{"num_hidden_layers": 17, "hidden_size": 512, "num_attention_heads": 3, "num_key_value_heads": 1, "head_dim": 128, "intermediate_size": 1024, "vocab_size": 21992, "hidden_act": "swiglu", "norm": "rmsnorm", "norm_place": "pre", "norm_eps": 1e-05, "positions": "learned", "qk_norm": true, "attn_scale": 0.0884, "bias": "none", "tie_word_embeddings": false, "parallel_block": false, "init": "orth", "init_std_qkv": 0.016, "init_std_o": 0.0, "init_std_up": 0.016, "init_std_down": 0.0, "optimizer": "adamw", "learning_rate": 0.000787, "beta1": 0.9, "beta2": 0.98, "weight_decay": 0.13, "lr_head": 0.00275, "max_grad_norm": 2.0, "warmup_steps": 231, "schedule": "cos", "final_lr_fraction": 0.03, "batch_tokens": [32768, 65536, 98304], "max_seq_len": 384, "doc_mask": true, "train_tokens": 490700000, "max_steps": 8057, "dataset": "wikipedia_en"}
MLP neurons of a small language model. Each row is named by its layer, matrix (down: output weights) and neuron, and shows model dimensions 112-303. Each number is 128 + 32 x the weight over its row's rms, rounded and kept within 0 to 255. Numbers have three digits each. A neuron's up and down rows have the sign that makes its largest values positive.
After each neuron's rows, "raises" lists the tokens whose logits its output raises most directly, leaving later layers aside.

L14.down966:153146125074125169129157102141137128130093163081134135085075136133140153141116193122109121105160095103225150176132161165144056181124123188143111102161104126098168155123129151169076077151120130139099151168154070134166099072153128125143146143155156142155126158156138151168087105126175122112124102127164121158096147153115085115078115163120179104085126110123133121104090115136128094174101104122040069081000128120149095137126172183116145172116182065123156066160102101141109098126150156070107127124115147130134130111147100149147141146165175068110126148208173137083094147134169143100
raises: "ren", "ron", "ro", "ram", "r"

L13.down444:109120099145161155127151047093158123132069092128158102060177113153156151076112155179113112085130089145096108122104122126100123107125132097164160106137103142148094148164143148131128118139173149211101135137210128170146090128106092109120111141170109130135176123108116197104120086093130199107096159086143135111113136113133158097134171131140107130069089119147097101221113162125086198155109115154102145170117098109058150095124154104142113135163144082173130132126170152098130137123169133139154120106102140106146115096112087064163108165074118129142142145096125202145074094125128119131
raises: " and", ",", " or", " &", " etc"

L11.down675:082139085102181078157100098095095132144114079133110126086147142178167102075150101098134131041078176128149098190108130137145137092131119102120188081125184115152162109154115088126094137102167186088117151103137108138138133134130154115075115103095092126156154066140171091184185114105159138131122107132196132145096137121119098139135109119132118144125113127151145151088133174122113137183114086175089140115123154087192114135104119168122089064067163138192107115124126188127142147152124121113103114137172174183083146127112111136179138133068145167121122141155132101077102135142178129133
raises: " were", " are", " include", " have", " times"

L13.down937:136187160145173132130139182087146158107122158141110121111108127083106098138131103140100096103059149159122121149155058127064128163140172190111124112114159124099123167159163147140146148168155187118159095140150087066165105141108120124077081153130132109158084119194137115124140149080107159132142127115157111132145159151098165101138123085131124126084158123131113168129099139092165039184181112111112098132124161159050188098162150117128167110114188123128099139155144074113141139102157144116150128105143125178176094115181098149170067122098125118086131138165110127149153164088135088141
raises: "hed", "her", "aria", "hel", "he"

L7.down200:122135089087178112116062134162139133132089125150189177198175139124117068156175131129144141070118170162131114152175150140102198159111155118096168152149149144188131211105135096120166137144136128169170115172061144148121127123118099152140139084106121132113165081178093093170089072152125185111150155140184148098122123097125133136177122135161138105178085115154157088124153113109064102137157154112041114069104117124108116115205142094116153162130100107109141123131175108140116087137147116133120108141176094123110126089078146149179091138111085098093047086123141121151117089095147101101
raises: ",", " ", ";", ".", ".\n\n"

L13.down290:159131047255161118158069131145092079125180107073110199157123127131109138099123158133110125123111149081101071208104114161153197126101094158087096156140179139101106116136126130098122121079136167100153106074166111102156111132137219115092075166118121115092143137105083159099149147104127150169180079149139120113165135113155142089131083193101112134085107137045139120113160118150089171127085167130131142166063136184144111148113151105108172191080152039113198113147133187154146123126090139146151102093119130085182135094103063130120139120080033064051126130151118102134096071143199104163
raises: " he", " she", " his", " they", " you"

L11.down256:115103097119115137164131157122124112109140130160141106122146125161070118111079108150124147204103128142167156160133098191180038081136131107072128197130133129124125153133136095061164151109148143129178108069114127136088137147119094137084128137153165125124139168148148125100135082161159136127150092095154111094150137111101141118143111152096151136122116151108165144111167154128123162132078199091106108109163068175201075123123131122150145161139128119163152129154141092129064132083115063160111139084181114106109121203119089145162199145130076158136097151132157142151132123090131089112
raises: " his", " he", " her", " she", " him"

L13.down399:096147116117096147161137125145159110173090108142109149126117140142118124131118138154181166166100128040095132140135189114074246174108108158138158161140152174102124163151110132155110068113079142105111123154116123195148155140141134164127110135205157131117096144129127120142168091093099122052114150119181108121124168127140177118155135232125182159113117103178104147129134118150063143082142101136111087112158108068152149087133132133095111134136113136148123092163146115116143156151108086113142112100103059141173179133104128156124098111157120146106138109095087132116098000102160139132
raises: ".", ",", " (", ";", " and"

L6.down307:097073099142103065129167112086113163117142113141122136136129125118042086186096138170090129147148120111199154112059090087049166128124086141096127147144122149093089103130152129164133147115169160092148177109126096158144116133167154094132088075061164195086156122152192121089164142110168165150110122091116126080088125108115173138184131131118104075128156103095147087106145127108104140121078153103188163166187109133128151217134096123120152120110124145132108091084130147129135139110160129116129175104143125149109135134156138084200135168100146172161155190113089152100136117103193088080
raises: " nor", " although", " however", " etc", " thus"

L14.down167:087139116056182119115117079111149084136125109131095138096183130085127112130120147107137183153083144080122132126125135154171100081093178110103121141146169136134120125051152176156187098135099146129151145122093100092126116132123059216092135172136090071114156140160106091093108101130158133154131111172119134113114177163101116096079103162055032089090153136075171111159214151169121156135137181123087081177097148145120114192183053147116118138112103088138157170121127151161098121100094159159092106135172125138169055137146040114135058166165127146097147140116145156153094135170116125105
raises: " that", " she", " it", " he", " days"

L6.down140:129117111137171162129087102141137095156097117153120141186164149093152149119089173170162183123171147118097134163141110139173162119157159141113161174141118110139132132103134105044171137123057185114082109096122139124109130086138180145078097197120111116138055127167119190120126114136174174109121118090141103151155134149093106110127136135127099154144134205188134126126155141115105150151170118150168130118179136151097231069117187149108164135108138187129124131202142108165119096113060047133181105143181165153090150136122069189103108220129123127120136096087134051094083119145160113153
raises: " |", ",", " (", " |\n", " "

L13.down563:051118103141179102085060128170052123089190163125121132152158126111049154165141085160143177114076111066108167087083113138081169138166146138067180137134139154152108122196148163120171139118131113132124107097148102151132131154155048118086076129154119103105123110118135107113165163084132096149137160107163127147040105175120152114126144110131127109110118180178140106209194100167129120119154167143150136126111099136139161153101104136083114157149101118105130157204165118168199093092153150145129092126123108109110106106091092117080079108128153152083150116220090136111136127130154118068
raises: " what", " it", " whether", " there", " the"

L10.down1002:147129155121107132138150089131114102102127107121070126092119102125118120146094199113156093115095113149068135104141102159150155111095077167121124081161112177150142171161147090093131115124137111112138157128183105167174088143092119125068087134144110156150134149131108127138119085081118123100076150058165124087116107139165140139131129120152160146119143203133143129139118086181102099114118159166098148144114113156177125142158126115139096168116110147056097186095138095174112099166201157160096145173085123126128133078159075110164177095113111067143103140130061174122102130107076160137
raises: " his", " its", " her", " them", " the"

L11.down844:134168113119143133075155096097123182132153115141138107124123080109110107144136149127091161139161180183070122138174122119029176071110187140090139145197126131160130119088088087128150137164132114133160134144099094108127093098144092089162162168173168110083121079174116092184084139159104142137179156169195085145143134107057182146139160134159116119138145111177099103152129144120120160109160101096139167163152157094122086102178159108132212146076126123113141094049137136158126125144107115136113125153124104065101115065139131156097169117089107144090192109145124134132103141150112184112
raises: "ise", "ish", "ib", "is", "ite"

L14.down15:095108125142098202116109103129135109103189171095090118162088177106160133126079146141149151063105102140073094127105169123146137118129091108135103183132136103137121179164147161126129103062104065138126132142126075157082160119107131151100129129137178130127133144134054108112133133004107116148144104144146143082178106107156120145109120140091166094151165122091143117095142115138123149151158123123172129087105152126144147107121132088134182127083161139127122147111098128149132149101148137093083176103166160184119143115109094090157220119129119119117130164129165133104139138148151103145
raises: "\")\n", "\"),", "\"", "\";", "\"\n"

L14.down25:139122130092104211120118077103056130154116155187166074111082175129104143150126105119118177117088121146145125137108139171059088098081095160151162069161097195127106117139184143126109107103101156103153154103124175136121137111109112127138088127074159120158114091121143187164121138158073119065169153104137106124147164147183107116101148119135124142108130135187145117106140078118106081106117128137147145117042128133114134151149140094116110132131196149160123107113133096117155209133196149159131133085237191141125125145146092120118146116115110123115061125176094066161134102107180126081
raises: "ames", "avan", "ap", "av", "avy"

L4.down549:112129108139196105111151148083162143033123135178139055130105151127125113099146107121102083113028128083155156131072164139138208164131150091110103108165126102114185149071131128139120074128171204124154165108094107119119135110121138139094124127159098097103108172160141139184154149119142197107092089128080169177086148144137078124120158135168151080134144113144199082060122139116116104090147126111106116100169159115141135117098109157116120063116164180229133076109110153116157106152094103143163136112144129170096136152149134125119139107102170145141159136133134147132084135132161157127
raises: " were", "'", " are", " include", "’"

L14.down37:183119120115136145045100119089139114149122108141145116158119086127079107113094116079151145129132105074159118131137128174111190112091076106122107148079121152180029111102109117039181152111104107147087213135105112156126129108100151157121112144182082130090108144150083075124108134162117128138104072152159138070179126163171061139099115132081160236132107146149148079163100110123135136154145132172172159128171130130135152157190133103090094134105088111117147161211079086116108072122104158202163141133139095153121131163126158140142157152144139127150103113118168093084103115140139158200
raises: " (", " ", " of", ".", ";"

L9.down81:139145174121110118094149188155143119150125137147131132118112132140113133160126194096169145157125140147114154178112131103136136144131127084120120040180083123111134143114120132220090121128177147093193142132159150155173135121137135125119137075129108140076200155092115135158124111131104127137174112109184111111114094106124140167134167142128100085121144170152079101161137158100060146133114207157101043111085076168074124110158081154154153146135124156080115061168099088106121176127157120101114128118108149151085176125146165192081123113174181137144115154158151113141099143149140143098
raises: "roid", "res", "ro", "ren", "rol"

L14.down224:124093106144138116160096081103126116100108107084132090115053125052141112132155092110099169187098186112156162083148108116069185173098188186124077112140124085123205111064104158117169154119072141095111116132182151097137202166098110142122123134169170166078120109152151120133154127107109135158103103172127101153152157103091152108148174141170080136130145124148104131146091092164127160136133120115111167135156142177120144102135105189101070083136079116103134166137136121092162163106089142138151149147179133090111130148128142105131129128123124063128124132123144118048113104126169103104
raises: "es", "ers", "ors", "als", "ional"

L9.down139:151155150089155144073094113144173118166108136102106173152174139175130093162136170153150147130121071119181061151120165165092183132099131139110171123146171143137146114140146087135121107148147163158127096126141108141170137164177150157103128148192139142104174096086123201144094044171186159075162117148160096152123091135119132094116139107144186120150126128170128154091126111140073145080172108102080087162115134151125070126133076108042109144170077114130157099159159114163121109127122159167094147184123065135139145067107117145106131162094122122128084132123111126168138158139127125115
raises: ",", " in", " ", ".", "1"

L4.down606:142100119139135167051063067144120120153056186155163095180112101127097111094127194135113111130077116135061138116104131149145209097115196161134101086184131097129134167105174104048111144160135171146127104154113100102177140129113161088153056161151147140111125124122084084082090111110138148133149121159166138104109109128133119139094184134104085130136086092162174112151145113110143167108147094086124051092107129123103185093119114072115137072145098160104157177176171075093176102088091115133155195165143155132151118176124192164074104130124149133108174097072098139074137110077124090167
raises: " of", " which", ";", " whose", " that"

L14.down832:121152177128144133096089108115120058105126153142145121118150106069087060154153158120074147154120082097111086156147103138123144205099125113117102193131143167120148106092087132133101157149166141167144196126151147230087083147083150135152093153131101143147145094103123102116132126124124123090123099130175114159141111158131133122116178094132182130165110125176156080140134137105163158113171090124137109145096124100131098059120128144145119149149152129164140131140127098124152085133203114166076145156155152152118166145091140172140148133114159151152127044085086132133124096157121163105
raises: ",", " |", " (", " for", " of"

L13.down155:120115066133166123160164120105117102124083124103148155086187121143143084112172124150097172169104146138135138174106175125160149157159191162116161201099140146081094109098143041124118118115143170138145101098128163198086070147122179121089101158123087095159134141166151127130140131102134144157171139134116113084107096143124146055055111106085112094107099143058135154125224149152141133108103173123079153160105060165128097141097110170132144165150127136138122168112167164116128103165072116145091116096171118083198105131073076134091108179066061123171153164122157139165134088175184098108
raises: " he", " they", " she", " it", " these"

L4.down786:066105100180177116167117146134098122166118168081111124073142094121140162134096143141128127095143100160190129207226148169106083118145075188126156173189091138140091167094107157141103155102152085114098145068198143148105166166145141140088093094117168119116118032192136155063112080150094121175095144136158178137107122125157110063130114107132107089137113129127074103117084108152131097092181129135170134131127100109122126091196121105188168084192131097139162164069089129091166127141125109103114118142106141165151172102099139126058122176136114163116121168194144101125133145149193120120
raises: "ing", "es", "ed", "eg", "e"

L14.down744:084114237143147083171192161087104180122143130080169088171161101169133102090135088147097140053154144148119146145141117092134188118114133120138099093154108123178153128119131165152092126132133125070159113115106084127117167109121143140174135049174109151068132097120103110124115108114179097077099101086137147097178085173062081145125136042164130158114103161164163062151063113166208138136150092131093134118181168102092122111106189083117146074166158146104139110153123145087124068126164072130084108147117142155069121123136152139095161165139165181122068095150140098103142122106134177136
raises: " has", " was", " is", " gave", " began"

L13.down510:138157110136178140142131110150144103162147129152162117146143139153117124151155116116134152114074160110130123144141131164109255174142110136103130135145122119128098132104149105142150107105119151119095133125121137141111114136141110128132128111151136136101094113160118113128136137250108144120127138120138116078147136149125134125142123255119156156085091119122154155108152096145000141121160127094089112105110149086139145107121151116093114136115101151123118112165116155106127138155127112165114120121144084121143142121126138138123140124135159112147122116091091139142117000141149148122
raises: ":", ";", ".", ",", " "

L13.down27:093175107169176112076151138124147110195158128141087142134104098116116134093148137139160152125092171099116090110123140181053118130049165185178150092157136150150151183081183111135157115156170173141117127137152206131157143101110102127131086129129140115139057139201144087062140089156102189123128153116135104083093117135140078121143157158111071106119122139147156110111118155145093184093108125126060091160115116097131095129130102088083176074105106135117087131092130153115111096143094147181082121121108153106153171141136114137122138115148122121105183188151116081147109083109119046086
raises: ":", "R", " –", "–", " -"

L9.down794:073111058125104115128118125142156153197101111110118178126191140140086109138100108130165182143149150074154176154108097136090136120150113180125108145102163132062082125126161152131084151163134135040135142131084114151143150138139166083130082137099118164087170105110131131092119131104143112117115095119129095149078151145149180104094172130114171143128080084127117128146106104116115123134133174150118138150214106153171116211156084033146149116133145084070134077128073182087138134086129184098114118078135130105154134076170081107131150218134123164164148171063081156082134110115194108124
raises: " but", " thus", " although", " then", " while"

L14.down615:113116127137167119134146132120119085116116140096132093103089094137138151091111153121135221167178177139127141123097185095160151066149124163115157132126125088121088133172127124093018112106127109113186132129107188108128147198107147120177115134150060101123108114075073092047131115165082135182180072126144116104106182151119131141188103081115116159113163115159102075160151142140170107164161152115131070178126116161103146122092076135162158144093166133117130104090176128147115137149163177123119129157119063101107142084100140105150178114104079116156150113124172118159140090127136178152
raises: " wins", " gives", " breaks", " finds", " enters"

L14.down763:149082093135132088131113112167060141115128133115179129187124125133097120083164129116058142118098122128133071115174179119131102116126110120149161152106085093145101081101127138112119148144106106097038120115166144104106152131136090106115040139134119149113131083105134039115098166139120136116058103152035136123096081113113091085134107134156183140101081104074160117097131098121218141096149108058150122142103125059153103143082161117161133112153080165154143147158096080104200105069161094109214161125078139116091092105114164121127121115127138142098157138104083137163109130143101075132
raises: " whom", " which", " them", " whose", " for"

L10.down738:162158124078108098156081087169067124098100146131147062131152119086124151155108103095175135111111132094140168135144130149116122165097071162154119129132115127183153115105158054072132159077155111123127138077178134154133126128131145115130105059079116158133124162090169134125096164101126077117097131051150159126131134155169114124130123109104185100109066149161130113118146137150136153210110131144132116199088108148131127169101122056117203140164144077113141186059155081180132155069082165171130139097167182150148169057099091104184149123120150165149150094122135040139130140154119138149
raises: "al", "nam", "am", "i", "ur"

L14.down919:104124131189116150133164105145184092175143130113121113075112123093135115147061189140135105168131087096089116159141171142118157179100118222142164191141112153149086154195122182099102103151085150118114184127146107144133116096128120095112207116083069110109144103067082117142186182087093108152091149112122163157151137133099181166142136141087140126107181105081097128125168105131146068156105158146124152114113145172170151182099131125160143138216115144099153102104135133178108085071132125108131141092056128100092146118125073133128046095168111128090073120147117129129147102200159102148
raises: " the", " ", " World", ",", "th"

L9.down937:127137134109178107135110124130132126170085145148106182113187091172130100092047134179084084167098147122148107185092067168165177137163150132114146103167146211135131099121143077086156138123159130128207089164142076132105132095114172095099159198099150126081114144139178111112134166087175180124134131126140108162080138067139122136158118132141163083113141160080100078159116106070101134091196179124126166173138125073097077167166103107123163156105135122136142139145169115084113159064146130160145184140126098089159138143087171097128099153103166171121126098105135117102128122150098132094
raises: " and", ",", "\n\n", "ials", " &"

L13.down111:138118136116058173081112187117076094173141119110095149119162071102148117140092125059115150122125121077106101096151170115162178138118131176172103177090181140134115142114156126076138171087120125119092122193100121177106115131109111077087079100175101099132123067157114142155088111130103114098098186099137146093080082156102114120144143132145152115064102131167111118105167090166128181178098138186124125127078056151118165098110085118128058095180129148117149175142146132112134111111077153138118133100075128153105156151138072164130106138168080148119158111144144135160144126138191139131
raises: " their", " its", " her", " themselves", " the"

L14.down79:146114097172150166092127112143137128089129087055158056127152132145171068086125178148128145082102111099116169103099124142186077125177085173214164122163115153146187182133150114179161118152124142198172122095107116082110147159158151149115165145116153116123126101134126124110144142148121084108169055104157134157105170091173094091171127140157159088129150091148179164164141148128065114149114110137152081138080129117146122128127104164155170147120145125122192132147125161117094184145172111067154124150161109159176161100100173128101089128110157099132151125112113155077093104126129102141
raises: "ights", "own", "umb", "ated", "ight"

L6.down468:111083089111126160149154119153116118148105153102091144120113137095092078126149125111098154173156126096146168132079117093091144175105094128147108078101119157086071110105111136184169172122204177120194186113114111141075137136154164046145089107101159156077133077158090078086144157112112188115117117099087144113146144086125124134062104123141121144124093110085117124181089064129130137108143172111147159166194073095111160218110084129130158078106117134099179147125116099085144169146144229130093154140103108129114162103102135050220099168123136178124172112113148147107133132096169154130
raises: " nor", " etc", " although", " however", " thus"

L4.down659:139127158116155097121150089125146111166076110127107047073131140123191163098071107173135196132115158150131109153125109142118150134138147100109194195090091088107128153092121111154154125194168139117154137169098140200180086040118178149138169133109136141145091153125132117057104161126104118142141089132157110104146117140072100118184114118052152141120135171175112123096104107107097149120115111104160114162130112049106162059182161107183155136190143099119137099128174120096131113098057157158155156155222123097075112126132054147146108118136118120114111138085137078115030150147115159150
raises: "es", "i", "a", "ing", "an"

L7.down130:141166145121147087098084123064113131127093158135128141101079161143085089139113168071109115148137109140112111114138144085177132110088141130113135126114159136165185109066072110200079128163130130117138111145053132132160120097055151035128100091134131174122067132136134148078153131130153123114169167103161083178116116069115160180132153135147121175120122099133206146144097109091133070119166161144082140124145149089125177144095126166079094082147120148070136137161137100106141139090201161179099119125121100095113099146157127154113101140148145145121098110133109158126090109125086105056
raises: " (", ".", " |", ".\n", ".\n\n"

L7.down574:130140084122150110128129168109134142146125127168134190171153146067104109143145143121142132147160133179171153076087117083113168103141194183146089100165131115141163120099128114086182153105112136037121116070082136181068104088168165174151121153114170132135111117153139106130132180173182172128091094134129096118140178117144149171133170132170038152118110184144132136115158071091139149085183139103109136138186137089079144126131160104164166145104107153139078131151124146071131129168085135122148156153150145147154152134090125163103134062107154210160076118068139120132095126064120176101
raises: ";", " |", " |\n\n", " |\n", "\n\n"

L11.down443:132073134077108122105126142143142118150131137130178105117133126116113170067117093126086095109154092013192091075105139104107213090126158092082120127073118059114149147133108118158128121106195099111090161212123164158149152175135149109120154110143148164099109130150122135101165142082180153105179145125133148103106147097124136090103100116160097194108120121160121043155163141092144230139194123109182187134116155089133180192168179128138153099118175107156145148169113102077138086106107071119156125136160164124164080124121088140139055150079129132140127102134154192128081121140111159082
raises: " and", " etc", " or", " &", " pp"

L6.down347:115202162124132152119122063168166108162113134108193111132135137123115121141133128110157158190095092168138142065188111186165131099086137074131103129148125082161190182141149143127144119070088155081081082144149100092151156107125108082131137146113147104134091137166155122101188112091108134146107137180144114174096163086120171102139140135125106125133124116151161093106156124078129113126169180065116116106190186125116147142113140096162149137103098154117114146125160088110189116096131073165144126152126197143129092121110079146086122120117179177093100142151111132141151115134158101109
raises: " |\n", " |", " |\n\n", ",", ";"

L10.down477:099135181117169205080158160141117147119191169087129166091173152153195122174188087160129197095157118059115080092100169122146134124120137144088143168145161137159135106103097117151156142113093106122091109172106114147095115125104032141147146105147132127094105145128100115092094121093119153092156090162113115076173105063153069114140086137175098143118060112098139148094172163095142113070120115159104107057075102123112172088153173127142094073176119226131195092013146118115131081109146105189129105148123094135119133137131088156165114150108104119128104090148150123142152118137071181150
raises: "-", "–", ",", " and", " ("

L13.down549:136060190099109146108062103035078087137141097167097132154132130069097159190161092130120162163111104108095151042196086154184101178145131156137172179129143204137167127120095150141126152134080144140082153161067086138112134106123129162091191113132140147129132095146139107160170125146093089146193134138160114084110111135105124126139098079114145085135162136160112165085168075154162154123095107122147091169086115127114112183138067154093063158138114121073137145179155135115170138137211129123179142131165141107111102130163082109124155062156119111132083095127184168140127145174138140118
raises: " respectively", " their", " this", " whether", " the"

L13.down81:117065051110107100115104138150130134098125187064157161115143119099081155164161165101108135126156130115114134095151116146120140162106154144105129151121132153086067065058108123140151145178130117070140208199089087152154139128092170066135117112116155133089140211153125055106175108123156190155082122191106142108148127154154159173165172121137129073123137105110142110109134113096133066083158153146146108143170086105198119092146088121115172120143098140105101086127166178090186108129129143092206103115135116087133137142149115110098168150092137135086106139099131176146064089057119120118
raises: " by", " to", " towards", " into", " when"

L13.down936:149106072078140141105115130133159131025091105111192131125105105191110117087149103112118084111136172120145160128110147125144135136108178094109156133153109109126125070096127137118086085143166158115141173143129176158083163139157125132093108114174075118063119147117154145162164124101166134137121093143117115150103136163140116164122165137111068151109080074152185129102124131080149171077138134156113096148135174091135144197172127143072084045133178225087145092122107130067179129165122085102108124151060147215086136130105118150066134084087149148095159094170130085061111086112140143127
raises: " include", " are", " were", " have", " themselves"

L14.down221:161162144116095115135133130138095114127138170081157135152151117095128153165174128141064135133101117168122114138191101081107165132117133097097119145080137119139126099070151135148160210119134083056135126138106099119088142154105153099125089143133164130102129150138144065100187153102167126093133162151104094137169144170161101126103125069156174145135152188086099086161102091138128115107182158158186104106128134142200137128040110132133165106175151124128124127135106144137133061085116097141145124112182131182140131132086081092128140174107151151152116163145160118110100169093048099142
raises: " to", " into", " towards", " back", " To"

L13.down331:145141165081126154098141096170103160138072162112125094124168113105142170133147172113057117145124094125159142105158159123204211163093151137138093179061169140154113107132200097161113077168111109128074143196134100162149125131156131075099155117141090149088137093092169107165117088090074120126123119154117098135091115164120134123068091129084108127159095137164172118092176111183109153164103114075151120124115135123145117183165083154118072124180124131062106097156157112086165154091092133079062118127094119154152108097127100140106113090177103109088138144156085129099165142154148177129
raises: " this", " themselves", " their", " they", " these"

L6.down921:158128118128147127140123119066157166209117102157143128098119107155141067107122131133027121130117129139147102092137152110131132138097172161077153169076078114120125127088087115146126102121073106115136152154116159120142128112136164094099155143147165101135074175098125124130129110139144140123100097171148105126108166114160151085171139126145144103121147121126103090071175142082112203157139154145160130102115138039107152080147144043182162051173129162123118177099135085079122136115106135151131202148157130110086137123134097169146171138105105149169144157108146045126039126163137119171
raises: "er", "y", "ett", "ie", "ed"

L11.down299:147064163113133140137143121143123095210100124105126133139079146121103157066105117105124101121102093108126120165114163112158137116137108148175127107160071159121152098164108113106094136124135160141106088112108098090148135110165156060117085132080114131124095118112062179099123099171130102141125130113211130095136099129117149143130073125154124078118139128095159170119104136123111089140117130131145043117085106130075149069135099114128122088134157114135155137100096118139097113186136151132133063150115151141169119124176212110184146140090100129161147112136115158073091132112087053089
raises: "es", "ering", "ed", "ered", "ating"

L13.down992:173145061102066086127138115091116202113111142126148104085148121102140104090124051137137064173101110083127084142130111162136116127147130092105135102141156126207126140132115095123123109034186160155127140085132093095123131112208135175115077123105120156107114175149157140159139146154175168152110094132100098155094147156166106130104163136152066175159088112174182121149174190054115143145120090169138141167101148132164145136165132172151187062092163152121124085119121142106177125136143117117084107142107151201108179162153148110156146096107171123069133094123121116083123135150084162116
raises: " include", " are", " were", " have", " focus"

L14.down649:144049123139113080154095124131146099166094065126127158151138064123176129099143125087150091105141113094138141079137126160115109200131124170128134136175129171141093117058123119194088166146118102081150157057150176121137149048144138175142221140119083140125110134171111094148081098115158164104135100075084139117162121146136081082110119113136144137136097130091166085107093136090190151136147149117180131146100123103142166110163130113129078118129163089170151172153190089121076135154095184136112098081166144147164059168127166168144124190098100065052146108082142105138112120180096146148
raises: "ating", "ated", "ate", "ations", "ion"

L13.down252:108073146112106139141126120099092099094112138136122205134135054086131161134170139151159153192114102153098091099170154127131187147140137200186117151138149113061147146112128088148144176162100093169147112179157119204115111158109106131102076143114136159079196143184127105123135141117107137157152133152081063162168075159115147139093193134115145096128152138118161150100154178167130076114173140137093118133095090085151091205115111215136150121148087132134163115153069156140147105086119161155126107157092118067118103114123100154137102118176081110072127113163067125184105137167163115101
raises: " the", " a", " an", " any", " some"

L6.down684:191091133133122132155137149114181094162097143158123060133115114109155078141134142152128171111114104113167078188167123113154085103174061064156145143166131061052105118131098133097140073148141116127148138113114098186113115124201155141165138143182135114142072108172115150109114148115141165110127127127168150114055141152139130080178118135091133154129135136132144125071117146093111124078131100106143180154149117108143167127155150097155127097063126097151165131130168117104187078129099079171128165123073116097105113182130105087183118120068115101150086225148141113135163129196168147199
raises: "an", "a", "at", "ens", "o"

L14.down572:123102162079104160159112115144149153102131120128131148140122098089068177071091122145098105154112137029118124053089215103124159126141128138112132142091131149113125099141144140124130097116137130132108040159116136228119140152179104111120158156076094147079146159106127120144083141102102078171149125098096125098083110077123115073154133099072182145128153092119074122191233153160118097130108117118159176197133126129135131179140056144157132148182116122135186121102134130108110121101104154085111076100125156113179089104102114103173117153107080127153111094161086130159135091186118126090
raises: " the", " it", " some", " those", " this"

L13.down525:050122159083128120172132103159157109105137135124136146122133133138085119170083154126099114143095124080114149091104175112143228112139135160072131158130165107138095083086170081080147122169146097161143141134162111145087116179085144102099091125161140136069109091133129145166147129252108119129109149117144146130068094132141065115137183226109155130040157089087153106146157157189044119074087126138134137185108096115176125148082109144125113142081119129119118114112140118138136094091178157149130108152176082111191138108099080164151079149144106102182188132099118149152135084126122120125
raises: " the", " a", " his", " their", " it"

L14.down910:152088114173146120139137094153104094144147140139076154111148091136139107117129110145100102146094123080085099142145137137149255086152079182106132142135100163063116113112165111102100107121081096162139103098149105171036122148099105168163119150125139121141155137127141205127066143114132100122141182146123120128083093168151094102112151181075181118130114140101126112136164160122128099110196152149079163199082108147094132185109145146103062160152108118166096167114140157180092139123158166140086113104113152132169102064145160150191149175138117103079162082104140164156132120140164103102
raises: " the", " its", " a", " their", " some"

L14.down362:103153148049139112129149103126101133163098156174161159114122095105124035175135125129089114148114156151158134126103121125121135085132160143131100146097198120131171111101067117155172143125133168061079153141124149166099127140113146085128144155091082103135141053133143162105113155186113145073131110187129107101148135116092153153104131182132057151098147135124135104128129131122051135132156154184103130111176132086187137110172200114146109140138097095113155156162146123128120096138083060170161095132131116077130165112127102154094105117183170139157094087134125111179109104160132181096
raises: " |", " |\n", "\n", ";", " |\n\n"

L13.down241:204098133093114100131133103145128142107119164118127155132135107130061090151110144121093149122102123147082125106118099122127124171094136135119094127083110120166170116132185126113154130132095152175095177140127149177182116156168148138112093112134075111137121130101117076173132177114056146139166067077111146081153061144095107146146124161106136153118178056164181114116157181191141110144079129137140189164134158114167110153079109135067146136140069157109177095132164073117120143139140142185104156067136139046146137055091129200198158165155121094116133154082117175145103144148143144108
raises: " his", " the", " her", " His", " this"